python train.py --num_hidden_layers=14 --hidden_size=224 --num_attention_heads=4 --num_key_value_heads=1 --head_dim=64 --intermediate_size=896 --vocab_size=2048 --hidden_act="tanh_gelu" --norm="layernorm" --norm_place="pre" --norm_eps=1e-05 --positions="learned" --qk_norm=false --attn_scale=0.125 --bias="all" --tie_word_embeddings=true --parallel_block=false --init="uniform" --init_std_qkv=0.0334 --init_std_o=0.0 --init_std_up=0.0334 --init_std_down=0.0 --optimizer="adam_variant" --learning_rate=0.00113 --lr_mult_qkv=0.7 --beta1=0.9 --lr_head=0.00613 --max_grad_norm=0.5 --warmup_steps=511 --schedule="wsd" --decay_fraction=0.815 --decay_shape="sqrt" --final_lr_fraction=0.0 --batch_tokens=65536 --max_seq_len=512 --doc_mask=false --train_tokens=371300000 --max_steps=5666 --dataset="wikipedia_en"
MLP neurons of a small language model. Each row is named by its layer, matrix (down: output weights) and neuron, and shows model dimensions 0-95. Each number is 500 + 40 x the weight over its row's rms, rounded and kept within 0 to 999. Numbers have three digits each.
A block is one neuron, or neurons of one layer that tend to fire together. After each block is what it responds to, as a language model described it from the Wikipedia text at the highest values.

L3.down170:487474505512503527493507521496461580471584507486434510503458411466507510454476499452516522450523535510446510479472453433547488561526506478445494563501431503484457517598517571420478599528498482542480534555530553522482437570497579548490461440515464553532532548478464492501507450489503453496
L3.down231:522483474521489504576461545507543486556441515454514476522482546506509531519476487498493522546524498564468451534541526456536477492459496502503428513443508447486517593498487524452501469516564472497443505486533513452439473531532523474483420534504562523551503547524610611430439480466528508444
L3.down274:454548485508434518490515497465457427565464588526558480471509479437504548502466485507405512494582449567483552517485445506504500505537515522527399534511567504536492546480432532523512549579489436456490437418502554507470509513479540477506513421459577541452506527468534520462537510468529487477
L3.down288:515507530497467512516509507484513457472491503552409479556496514512500480452451552465570511485592498492534491508514472447505462454543488402500479435485552459523513525504413570504518464519501528478485458502509541497474467510540492542543509498464439498547511560515595462488543509487526496484
L3.down709:539461487496459528509467497483510552570499457487517472459476558486600578575523456489506525471575548555516427510482489466532512427504458513433485526433383561499517525502457515532499463502481465489478466534565496515485513511531486537492478547552480494494516544540493540422409569453546490481
L3.down724:541493461508487529475550540497536554500465489463562565521449566466512559510487457440471461450551514530488513499492492409489535411435551455431429526427476506457519494504425576460526471573517521463455511540522539459384466487529485501471487536525453510563526527531549519463423491525552478514
L3.down847:451526552528440521480500495520535456512497498499502519569503412480487561383466503487476504480491501581524487522518553482445532514509498457509488492404508501562552549507427550454526498510506453465489471500517508469486535430491508442444494497474487458562509542472599503512517525493553475527
L3.down892:478474460497490488479555493472479469516534472410468497507499513507493490509514433526518526559472387524543531468471525490518577535503463515467573525501495489476579532414530489530459424443511465549485519530525472439501538516513528508520445538498489467496490483476468530535471451478538432479
Line break ending rows. Line-break tokens ending a markdown table row after a closing pipe, especially in sports-statistics tables, and sometimes ending prose paragraphs.

L7.down352:534490461493547531513469500413478479482543538534453487502492440437481460458527488487472491504493550484524443463501533439463495496522438515545528516398472462447495532467487476525516563510522529470490511527536488470516575623430460562516564504524473558484446482527410506520535475515487559524
Number-internal separators. Decimal points, thousands commas, hyphens and table pipes inside or between numbers in stats tables, as in 9.1, 6,200,000, 13-4.

L7.down871:477513453492511503498528503496469451541490432490529532520482489443474470493506424485524499504491467474499563467440473558444498587544484428527505539564555519527522486546555453464519533399467545518480475521552550475506504474455475524561501505472505482436524470570499490521427482534506497453
Word-completing suffix pieces. Final word-piece that completes a split word, most often present-tense verb -s in plot summaries (fend-s, give-s, find-s), also felt, donate, Foundation.

L7.down782:473543499487541473560450507510505454500498531508432516510444565524543548466499526544528471538487550504499489561598491488439449509580440531516560524551523500500492463519490441445539506505504531482539526562516493451441431573450480445496394487502498523466534464554462564443487552496504445501
Entry-final tokens. Final token that closes a list item, name, or term: word-ending pieces like kinas-e, Piniel-la, Copernic-us, or the line break after taxobox fields and headings.

L10.down149:499550557519560483508462508472542511490497565557556503439495529468468470603486538477506498526524468513472514429520483524474499480465558526407476511537514486536508549327520512497455473497584514584472490490451517489476473529505484480475541536459460525430535534582468501522570513514532458489
L10.down185:497521388524525536502446503511497544534527555503544508479482482466429441529415522557460469504544482486523504464410530515433494492543491535515509544387493492509490515332527456481498520449543546518506556501453485546497541499538481529495555434553522506508499491469484511549498474471470454432
L10.down272:553538464485457547453492443358413483519492526503479422509521516476478544464603493536461459464488448544528574498481504481514551551567562496498505505464524504519505520487550446518493486459569569500490518475487425444435506522535485479469573486497529523508481562546470550457437494576521535500
L10.down554:473470519503442523465452492555474532547513563610628426489524452520486491515461499455470490449598456480419546499496461548461499472562522509567567509475547550481522407427479499502499517478523497555503528488508527495503513519537463488415511512462500569456536504530516508446454525489477495494
L10.down570:486461487551518492462542521498537457442460483487486486511466475500480495487506530554421472497544483442533531497470547504527449518489509475535499639512527491468489464657528545515468500445556522427419504470462559549440482487459480514483565506564460456516539531507577499514489487495473511444
L10.down605:441477529497512542502501539495524522465454479514477538532471444462496501484434540480492501482521562504469518514470453563510525489472563461539481570522477438549502511542445496433470502577520608591541497461452444534551555517592541520450458522480471511460515454526449454449460477484421478492
L10.down866:502566524518481547473510441512398509504415544554527500493454504423515518511456488469413511420534477398593470497449459432530528515482521514461467521440477539526509463472556519528525478509558482499459517496429450495456486487475496521577511509580483593492443519563405581528507487424553499469
L10.down875:461461507487515545499525532478561498524476532463467489480515415438466486534444515452418579507525544408432498487535542483508505501584534531492450494483553553512481499487520560467554448469560553504537474479567475453512481492468439542486461498440532511560478502472435475534493473474491432547
Numeric separators in tables. Decimal points, colons, parentheses and spaces splitting numbers in tables and statistics, e.g. 24.07% in election results, 3:36 times, (119) totals.

L10.down362:564498533536539530485528514508458471547458451493558541521456479456494549464470567465498466464462537458470447513523525480487578451484492425481473525479486479482486500515472532496575507542476496427501532475462519436467506494519446599594542486416517464498543482430492530519446488523504521519
L10.down427:510550491454430496531444481573529494463531531519514480458487485429476470503509523526525537481485538443511483440492471463458567444544453647510480494413521449456550480464522606478482527487447468500491537573444533431477526513585504540515567479526451516553541548554488442542527522507523466578
L10.down452:498459520489409462449500487495443448609512418518543465473547586501485518485459536548484447462476489523539517474476512550477479511535542489501545531457453497509415438422495523438556455499477506532522535510444555501465490548498455523496465530424462538529471518505473487574546544522514439473
L10.down483:523520501556523490476494459608498508498503468477518475470466510422488531500507520490497439493462538559490518457445453513485471449470473522473460523499529488458450519495534520544494452537551525506498490533461519437482488446519462490490449489491482483531498532480504528504546556502522552560
L10.down608:398422475470547521525462553549518465475510509488520548572419483550480487508545475523554487445464485513461456494528470496479493461447520505474485451518449551460453526592438453546495446536488615514458566406527462467515475514522517480537555513501531544540467609530539531470510486485588517524
L10.down652:464554511525467486550513505526461484497479459504507463497541534518492500509539431489510502494462535538567474529535551417514480586530489456496387487549536503457526570469536546508494458538464471479544497476536551485510604487464524516480483421482527493552467495473567515530569445485489547469
L10.down827:472526523503537523384473481497502539461478469495569494536524487460491462524511530515515599522447440521553520537448551514528494514529537480525527472476471453495524475322543530506563480511460539519481505509455503459460577463458524524590499515495516508488474452426493529540550457493557451494
L10.down889:387521486496523508487491475510478496502523541510541514490465512519469526506551501476468457487594508451491571523462530507497535571436486531406469558489534487494534483433499539523509537475544492536413495532486488505520488558489493542481500443540486590480478475504461490496436511456522538517
Preposition "in" and in- pieces. The word "in", mostly as a preposition (in the, in a, in Vojvodina), also as a word-initial piece (inspection, invasive, Institute).

L10.down8:497500503459501499544533521588524491440512443565447488537523546437404516494499539488481514557508481534529495471532483521442508552569482545551509470465533494457458511477475453443559448498558507556530423502492460535511585470438542557484506473519481479495518507505526542536500552508521512514
L10.down38:447483489562499463486461537499509554412505445493497475486525494470523504456502534552547500480476522503506496544518491503493502513462473433491500588500548516555513502476456537530485517446509504513484573452444492413402439557588538555529515503564480480541488513511518485442381457461507497516
L10.down322:428511493496442485553481501509494479539555466533514538538467459524492546468459507474552456523407510475533492495556526456456532453510451502434451480488483543550546520508477462555476495534433487568547562522474485453532460503567493506485553525519473525502562560506500490489538553452521472472
L10.down335:479563464500444451504491505533536524485528557501486552527540519422438556493496513567465503492551563470480527476480551470544550529414491515541474540428529509518507602503563541469483486480480439524433489511501517448457516470548519520464525529507444516515496535503511493522508446522516415528
L10.down416:492494479529484486486466556447432475476432574534556565508390535486426527528491491522499564526459509550502442597497544479511520496489483525575537543512471461533475453510565572563431465484506486538483507487442450469544509454471460532533501513463493404538527463521539554500550481482507425446
L10.down530:449449465494492487559487526522481488513561504467545437501484451500489562445457492529479520508491508468521406449456490511478562459510560541530517548564492493518482559545547544548452499535498452536544523450484508444489522530575462459470545568503593499504499460487525514556513503481397481501
L10.down836:482486424565474499466579497450437531525494530562539515547527531542493454440535552554509557495522518440532520441508583510568416518492533461523489465516500520558437471571553486433484571428462518555540417585521387495541406463436504519484502505462517469521485472508559445526523514552464461496
L10.down876:509455510603498503462441513457509502441476546457486521491494493541446468570531504433564474423560496472566513542505510565442528543509486501536527506507448439442516461538478488518532488565465556540494494470483444471500597535518474527509527524462517478574463492478471538550505513499579500535
Word-initial prefix fragments. Fires on opening word-piece fragments, mostly de and pre, at the start of longer split words, as in de|gree, pre|miere, de|tonate, and the French particle de.

L3.down30:549553554542522450473442489521402527476498515512460511538522415516479541443524538460457529480463486554493473452553444479441491489518495502593419519493584530466494445550524524508515529485504587527491465542524421428500494561514516498488488504490523536555483439438453481506550555514479492492
L3.down77:472486513496516476453446500462530488477518500473504498481509553509444447455467483441490503529519488439561445485480557482552481507537458506566558501475537513484450515547561481479437431487472525508497483528539489503573474494498462492470494471447522506528492493512506481499492463464570468520
L3.down177:494507551491467487446478486485566459488527472548544456501520490533456432579451446447472505522510436452490471522546545511492471522521445534501517545552493481510449501531479480491527527509464544523487436488486551502521445494490515495449603422473548500504478556511482583471447493479555487498
L3.down258:510445493472566496514502481500536488490507539504556480483513488498448457524542430581461519491433452544541477489513533606501603518520559495505446576495478464450443547526505492479554512513396471544506443490465480521510463542530476512505475504437520577476442541491510461488485486496510444487
L3.down308:475460497439519494483474569521570479496497533463503429612496470505500562539533515481513501550566590455556538497533546546541437487414502485530561511522495528554462443448490478459533485529475525564549569513481450537449448518468430504454466552476359428594508482443544487517458455533488480494
L3.down483:476550474459489518461530444479528484496494500501531482503454559529467507490534472563421569493558475501498467581461522507562492542542530507488445609459471498431520410518483430517453454501457462465482522509502543521580459544496537485544488503527508544500473493529557489495416508531490558412
L3.down503:491503494482452489487535513499456559499489465520493567460494454474541495480466509462504509511545512521535536461495441471532485559477477445490542489570469555489485425516512486558508548444414433506413526418523529566564515494536500460496482547440541528529506474490536472508547434502502563507
L3.down643:601528467470487466513460430518493467518580471554529482497389459444484480488486489453476509483512550418522465541554525557436425444548522540489460465454515510469499532520465444497473555462490507522563516520447516474521470414532485507483421534485557506453454453564524559518442455471452547584
Mid-word name fragments. Short word-piece fragments in the middle of words, mostly "u" (Gauhar, Suzuki, Sibiu) plus "de", "su", "Mc" starting surnames in name lists.

L3.down65:472495488452576527533440533515501519499457573562450452433504503570403520555549442486533532460470499515482491484462549464483474501519528518523483433512430438556483469470530502457496510472495511513492489456495461533495472465469559488556465527541559554455510503479528542523493475456460490537
L3.down103:441529479511454498522542470496575537487434516529420467547442499518519486431513440489424463481451527523493551486454517410542521547506496522503563522523421516416524485441477536463538468518481487525476444498560466449489534469481429581575550472490575510535523538473553463447579496491487445528
L3.down178:495479506441451488547531496501519441507464547539485510497536476490521521399542427507525506505500463464549473523479538445454516553497526529481553515540547456480379517431515497468472543459480474604501498498496477513489531501484381498465499490523573515514527499462505558488457520448507523550
L3.down294:475469504526489538552420393473587489527497522531492472513506497518497493527482570497559476548523484499505523480490461434499477552516508473522517590518548563548498572438499551479494529453548524483531475455469439516468514491510411407497498535455509491436430465472544468514504531492556485461
L3.down429:497464503499531524462466411473465450514530517513549460481435519450424585466508455487550470451507500529504483512468547433446508554512536447469407480485502498519453517460469484497561441490448474511508446521496464519494495515507462459499488511466511577474538502538535585496486528530527433540
L3.down555:475515514502497477495531497474492473513556481521538505489392451512457532414537476439542524543413434457497438498425561504483523483532503477484555561576547486513515473480509506477469505501373527622524531572525476508491459482497494597479453442524520455533497531455545501489519479520555471469
L3.down631:512418457510463527540505491448462526507518523537482553562465519556458546422519536476520459447528515525527529426449536432490477489550475490579572478485579480442472456453460521506495536522520479593516419526543464500618518535500466554486515533393545564512456476484565466453495542501488501503
L3.down746:528477424487510501523499503530543517454441538530463461571498531568574469488467456500546530492557499494529590494500541434433533536492479512511523503440439514552500477412383556521524506516547494508513420479534517500449498554505442550480555502435471520538474491532468489424502495487564485531
Blank line before new section. The second newline of a blank line separating Wikipedia blocks, just before a heading, list item or new paragraph (==Reign==, = Plectophila, The 1862).

L7.down78:495512402494560522487488475484535431526502466512483431509481565504515449427437489433562523500463549452521505482521588510475508466500524475542416475417559469566486559427508480567487462549473487485426569520449440497488484496506477479493497566477539559458524448476451538431504591501513489564
Compound-word hyphens. Hyphens joining the halves of compound words or names, as in pre-Christian, so-called, Nur-Sultan, and word-internal pieces like mo-der-n.

L7.down474:554516540489404535582469466539459399534486471522523504462471513467494536519465498486499466531523464570480497527582493508504540507492548544462483534445450461466480536530518477508539488538444422446436514439495564462476510447503539445546458453528551536485490522489479514466444474509491585491
Infobox list endings. Line breaks ending "- Key: value" infobox or taxobox lists, often before a new "= Title =" heading; also mid-name pieces in foreign names (Gr-ö-n, G-hi-ca).

L3.down2:446498484540530461432496478508569508471488503496475500496505514439422599530477511526500518523545468535496501541487447613492533523534531517436477461545524541578526450429425423523528461533510471390472466476488529463472500538453444536487546528582441480519450507502516525541455534548518512502
L3.down162:482484524453530506489536497507479602487555510504538563498450451445438592452445551464506495554535440570552470534452454556516562563478476477444512453569480465454454533540474471455460519585547462511471533443508543511501457518504497465496535484519418537479502482493553494531524442516511436432
L3.down275:489560542467463541429413439479508560489531454460505533456474464460454521512533563475506542470520473561511477500440546438490592548540506508541463439621592498516485502516523522469437519504468501479486452500521479511470501400498491518492516484544515537430435478465488535476493500526495476521
L3.down395:461578527524464484523459465465485454549557472451546619452462472538383523483582500483551475503530449551467521486430441500468541551505496500478458504523570539499488515388454504491500483464480499472527493464537502499485509415503497521499458545516506558438542506475528505536498483513522477506
L3.down670:542538475449449491525490488523467545524469530446523608434508530490449521481512545585453469490523515534563543472522535452543545566426527468471516444551495513433525522509506472458485430448507490483478480474508475561500540480504525507524531513528572501543406485463498443530444498525443509435
L3.down774:455511516523517496527474503446549507524576498454462492435529534533490518518473430495516469553503458549460512479466453507554599544509544526525478515542601495438461563562524524447494504470455490547529481482486549502515564534476499545452551381483494566506526527498538465598494462493561480498
L3.down880:462478511482497474514539566486479538548553420425469495493542483521493525497395475505570503463477533588482521525469435533497538565480479526507543460464603578477452512523512569511504468490446442477568521499486533547545379567554433529533588480527531516512435455444422521544416482502497530502
L3.down893:500594409482492460492599438528478544484440519432548512505504539484484467477513483524515479481527501571509546513516555546535526517432484504476473527496508549442545502389506430466494505483569496361534522578512509410570499507511502544544465466487522491501524508493542461563535497497467480473
Clause-boundary connectives. Commas, "and", "when", "who" or "that" right after a comma that ends a date, time phrase or list item, e.g. "in 2014, when", "In 2012,".

L3.down270:446542478451526530560491573517443445471491548455500490554572429458521531464438440450493538500488466499499578465503450503500522511501472487427524518521543535490519491588476459585547456497541443485476471448503571499543474583503513603525485507509561493432515475454466446467473458524491488478
L3.down291:539485542449528514480500536519461510476448553475535484547548477509543517440433488594540446496516444468444590495508472513457533482519445482558507540583554448564507535553416498543507482464447424478512470508518601527591484584483405512489468499549509520406454553450469458445511554489479500530
L3.down418:498476496505474520490446522510543529506524519469495526577487466485455561484557460471491450483508485502521470444563519507505464471500455461455497460653512498535503550565437476523529454527496498507557565480516560472549551506526518481469533525550509508422571493412420536402483475519503550499
L3.down526:496504508495534461495518590475499502515532482488538513541499421457473497422458530505442480518516446563508518471471450512514590530473514520516547571580539553530475521535495486553507611517515467496526507462446553550492504476529513469497469538522485515477557460427565407559437523496527471521
L3.down618:520475495519484516504502568478510491514442564473530496546516418523556511457524533553453445511451462504492540472551471483521478512470517527489449553598582477508539545545457488526496502516541451472524458498476539564553498521466462551540493526499512579466506514463492428446486451514542493474
L3.down634:540465505485452486536498565550536469490456463538530552505478461443495526526558473447509486429518537533531549529507560573510532470527468464387537543477410545531580522587519452543480517619503463483479506496503497550520507496543509533478508481546466513459505480477468511416467502503496513493
L3.down745:545477491490481515542507469497573540504512520508522555499561458478478577546441481544460523429546502514514436514505511505541503532501471487532499502544497403513487522562512478505468420585518401475502526482523531492479439580451525436465462511518559540515569480529470548478493430464413535482
L3.down831:496521501517493513434488546506606549574467568437507480572510466477480564507438549478398429581499519473516521486518508467526509519522481475466467523467547506470501539453489499502513400498476495547529518476536492461535434492528411535566516505493494549442460481464485493531461458484514471462
Late table-row cells. Cell separators, numbers, decimal points and dashes deep in a row of a pipe-delimited stats table, e.g. sports standings, election results, career statistics.

L10.down81:605455458426489501565598527484527476476502463490536542502384501471466539500494561508448515557557550463492467512470481504407523514503513488464521580466433484447466550536525496445514509523453471514530510530529545482550524460540501469518545489461434516569499441498454500508547515471532521485
L10.down89:467534438517502505468558495519495570454432509535529462506509493504455442576506536458412476559524506502567568501574491606477416481479533502529458495483577501524552469564499502492518446457427494522514491494526536472533471558480546536486451557485565479517513553500474502518549521472537490504
L10.down419:596454520574487511500518507575526506506496427488519502491488557508418498503511478542536538580519415515517525564473477543499470502496500445511537410488551516506546459504514475498554530514547513542465574499558534521477518491498515456508518555531468390572449526491553465507505518453485460448
L10.down560:510513449544457486471494474486460524527497501505526490460516442430541472461567394551556472479468550478500473517501457518471508502476527495478493454463545579571510491581551563465515444485521478449485517491457461526536519522572532460470434504489432473494457484521436514530560455529468485538
L10.down656:555477523451479504632552535506554492519456502547449506532517487537452489488521554498513520487478463506476585505515439496522502526460549522495461412524490438521625470332583499452521548518526470510499569528491517481437493528445563468516466552511477458450469534528510442520480474537493476439
L10.down754:511514531518524543529472509510455543499423443497510552520450490506478537533507512545535482539529483458552434512547495453462515505464540472461454443491510521565510454500525509478514515511526559533492526479555505442575451512479505548518540431579502469502604442498580470508444547412468574462
L10.down850:509495486456529506514452493496398520481542589521474479476488516509507422464441499520539618511487538460521492516468459505477480501521403533517546506470502505479484477502499500486542479387505522476559535496554474568434517544467507489473475575536480472455565503543452498476513610474503496525
L10.down859:524445481470510545437465484449567471576534500469562479522480475478473531521415472477441478534478530485463518496456549486527451541470492480483522504455476565432510500481490454530532460462432525543437540561475455524506452480510448457519505434470552478517450518529527541490555550507468507519
Infobox bullet-list breaks. Line-initial dashes and line breaks between key: value fields in Wikipedia infobox or taxobox lists (Phylum, Publisher, Postal code), also word pieces in table headers.

L7.down876:485516481454521496456449482526495485477503531469431509473505565465464542498438538530450467546455533607503524454530610460565507521536496498529543496441513489445472552499518481507489516481436520502524460426527495535499463488481492444526541473556480432501485413450488452592511463512499524508
Word-start fragments, comparatives. First sub-word piece of a split word, strongest for les/ea in comparatives (less sweet, easier to); also de in definition, degree, delays.

L10.down153:475498497529429527507461467480458540468465529474501421473492470518565526535494482485515435492482559489494477482519416532513580520554495492417502500532484570479543489452517520551471517492476471448547524532523493516549470475574501568546508527470490461487495440536517462598440517515572494489
L10.down170:448514465509488549472494506498485594539481491483545521532489484435450510480495502488596524510474525547578493471470468491504556536473479542521539535429449528430496536496475517483497501490521470417512524554565499477510541497454511512461526557475548533429508475515414559509457486516472495563
L10.down437:499481469477462513464479564454501531481423577522592577502437501496565547509436534510479487544470510514518461490428539494459535498503514500526507462486464521556518459443568462513524532546483582543478530500395453485497429470461530453496542429540520518516515458520472501478488524506539579553
L10.down542:406424516483480525459546508473472457524551500492533556523453529478460579452562544520449488501486459478534483502415415507472511531591538502486534455561524564538478478410512460459504533536502498491482525495460489509585481468516494425581443426517405452454491501568522509454488511555570529552
L10.down592:457552548518509574506498516497496488512460480498544520543473522452504506477488528489473551484516424450477473465437507512521566459461523441521473540439513559499505479465512486510478506484534541468536516468451516541431498540490537495514611503477470453589499509486505499413478530423520421568
L10.down634:385577502480435497482465484597472493444462512513551546513481520508532511506499498534531516474517520540550453443550487494471540498556440468489491465462499547524496568392492480464541497543475550482500529500481454514586509570598527472528509428536447465459429500493404460498465475520489510591
L10.down658:507435506478477523544535526520419503441521514466536483451469399464461464547508541446519417503494469495494465524533485466533379512526505539545569534540485542469544484560526539508544520514489493509440509513498481497465450558441510526450511549526410458451462465529529529518519500460460489522
L10.down737:490518485494487569570485472536435520488584481456456458508485519508406451519513491542452464495491429497493552469506518412465441527539515537505512576534528518443558453481555544497462525473457471505551426496565570497478546552511489564520475463523509412513472567552547495522500489486544480516
Main verb of clause. Verb endings and clause-linking words right after the subject, mostly present-tense -s in plot summaries (distracts, tells, makes), plus says that, was, is a species.

L10.down126:528507476481539486535491460449498444516502496460488489467463549519506451476440544438488540521523557454476557409554540418488540481492415474451466482509539509470589556414519440512470503415482529494487538551478496512450513546510515465537483440460480443559437524503513524519509509528478545540
L10.down245:484518485489526508568517542519504506478563506504484520461525464486530525419506463571446624486479493486480492473441503526425533483489496467506440497386487509456478454494479515563516541450533508413520464509525498557464520456538523513477512527461542472486505587547541516462479489477526509474
L10.down323:600463548495497459512537441508541455469468450507546461498522561405524472448565512486389534475497504516484497449504541533514501449508514456547477522483496488514532569485573540529487530547516529446460598511498498495507561447509530464489563462538521481495456537533525514456484610507488512528
L10.down405:465546491490546473458486487519438538451425550502467446567499478514507465509535512486540486471471532508469495478524532482558580531475618470609497486432486482499430482381483504490512478506504471488505393540490520463419499569485537543469547484488516493495434453522512437514526527569500457493
L10.down518:500504520520550501516549499528481525472421492516476559521422490438481480505457515384488519496498495524543528508486542470528525494532545495552529501517481421474437467592553527518552480513487489464465547502501500445502506519488527492508473474497490485468468540514514529586448553479547555531
L10.down566:553480461470491456500523469494499499508433564427482534433473503495512532496530475495558569510468529512405519427522554524464497490495482433522443478491552490459469577599508521439560498528524486503517584468474454510470431484546473454502501501476482500494446502564486541426479543517490520497
L10.down688:521496445484496467535501474548528506555454515463421491493479586520557468455529535583496498496496537513398524469469534506599454426493493479526506483437443515486460484500522459565459485492513463515543594478458501503490429574525489488492506531579541473419530486506549492530518475520463479438
L10.down697:529467488571540487521507519513518488447464395422550522453484477556577518510486486520454517508532489510532497470516463431525514510496541488484455567424454490474559540492517513510549473574416490484547498484515521487430486568475474541538528526469496402515513476482514521449542513513431426460
Compound-joining hyphens. Hyphens joining the parts of compound names and terms, such as Bloch-Bauer, bio-diesel and Monte-Carlo, plus opening quotes before quoted titles.

L10.down77:495542570515570492420461502489492571427448508420531545437603501477465576452528518488537520539461472481542446525436527507471510474456496490497503495481512542549484510454521488525507563515470552440457498476536469405494522466555516493459487467554437519544525462466472515570495505516545466516
L10.down248:513531505471467526577445500547462477478503537505489547517513507491472487545611479456485502482475512532514516519545440514457526461525429468516496511489480470443502495580460495442574449480468443484477560440566614530506459533481528547487446515492525509491507482558499536468508495528488633517
L10.down299:484472517463492479488470432513451554496497497509509547608526476512494548509472458518520488480512497524549482487506469485447522490511437494520440531504497423417478495610506426482488526444467512524548513595459489554570504477525507504487497542483568455543515503471468537538440518454488446559
L10.down305:513545501469480500507538434546495495456524493479542534479494474559503479511534455435536539467487519560512513532561445557442477457443472494523487508528492461509554495777514531538498515521548480423441515532516524435522439514456498415536476488521474539570553518508497482468567527479463491511
L10.down454:393530476408577523560495437435504504540581525513541441529440532557540511522467473444462581471501466445493478433460549521496512508553505514514503521425490495555486542463530519465547535523580504551495520509527538456451479528463569489482457428453523497490483471462539500481451481494514463549
L10.down548:509514529590527509506500477448499459534504533450492554496432497523510566505495582531463478486515547502530442473483535503556506511501498460535471539494462543467603546482537475461510533456463504520514534475558511530494536542497432528434508597515486477500548495539448549450435522508512449430
L10.down650:483493502520451481467507430508496542542495575516480425444541519532484551458447528517459532499524523586505498500479454486455474485581474522562500547497503494456471557501459493504475514400506563479420519499523470481495472442522512476464504541463532632522486548534460581501538483581449483524
L10.down695:595504445543522511432556537488496419540466482460464414588456558501511477531410497557593528437463523483548431487505494542543546487440451507518515507525407544510436512493516439473461491420511487517531475453445521498531519453539467443540507507504648485460467464562537533431501548480511516543
List-item line breaks. Newlines ending a dash-bulleted list entry, often after a name or parenthetical, before the next "- "; also mid-name word pieces like Ste|ve, Ed|m|und.

L3.down25:492501491499560476506536525487416487500516473488470527542571506510503517516505499530493459524525557515528589468508434503428425536500575496525485564412483499419509565504542488482501510434503571495531456544478434489521514475483447552481532484456535495508575503509454433520473568540442531501
L3.down140:499493504499536496442443513521501459427551415538449476483471471530511472478534492505502523494535512533519503490493494497515507537525514541539475540519567433458503429553496550530491535511502523434479405555473483535531528639534495490475577431472437529441510507444468532530541485513452531488
L3.down146:495519460471449530528436504498576474460489472485454507496564549515527518546488455515514515585492547536504496456446573457532565460579512562506523464395521486462506450483473509511586507426450551490515510488461504571525518479467522530479504491350533547528517545495456457511553498528548547532
L3.down165:491505453457536491497437579482476479464463466459461466448565567476485474434542476460529539561508472577485520474481482446492558475497495436481519509419491514438560568490488486506490441519473460529467490432491532544484523458528493604505496461529511515460516529458507459549575463514490522479
L3.down332:533501473487446504572472571527470518514472449482470610476515493542511536551430478497447527530576468419567463511462532482469524478507444480447506541412517477516575494509496512573470480551423478474489556496502541453552515534505503466491455600583524508495513472495501465471557520512478534494
L3.down342:503567497442498474455524492535490544485501486477514544464574489458494540466471492531560511571517531543511551443540573498481539536512553490485534532423420487445478473488524499496515538466438496460524509573561549538466461473487493512453516494473507540430422506517472526549537489491486492520
L3.down424:504482466510522476514506515498499505476477485455466448539518510548559507537535498422499452456478460593557576479535505536534492439553490495511471528383436478440512450543520502514508500518556535503597447537509479497547603519470530484541506431458530470475465536495515480496482493517502499517
L3.down657:461544535476552502437452452437565511495502431497437437448521516501495467533493414504469532512491442484481513432460559511527546457537493530516492531474486565433546511549490527521560453461529508557471476506452538524428499531550548505475603454489447519574494486474485493524534427487504449509
Hyphens joining compounds. Hyphens (sometimes en dashes) inside compound words and codes, such as Norwegian-Finnish, Governor-General, ISBN digit groups, COVID-19.

L7.down35:553421481568511442491499506503511440515488497482514465472552503487470576506527555567423485488521445471515490531490547463471512555501537443550549586531537501450502507546563509545532492457512489510454516549488530429511472485443498481439468481486477429491452577441456481517468510572568526495
Word-initial "in". The token "in", both as a preposition before places, years or "the" (in Culver City, in 2002) and as a word start (invasion, injury, inside), plus scattered mid-word fragments such as -ci- in racial.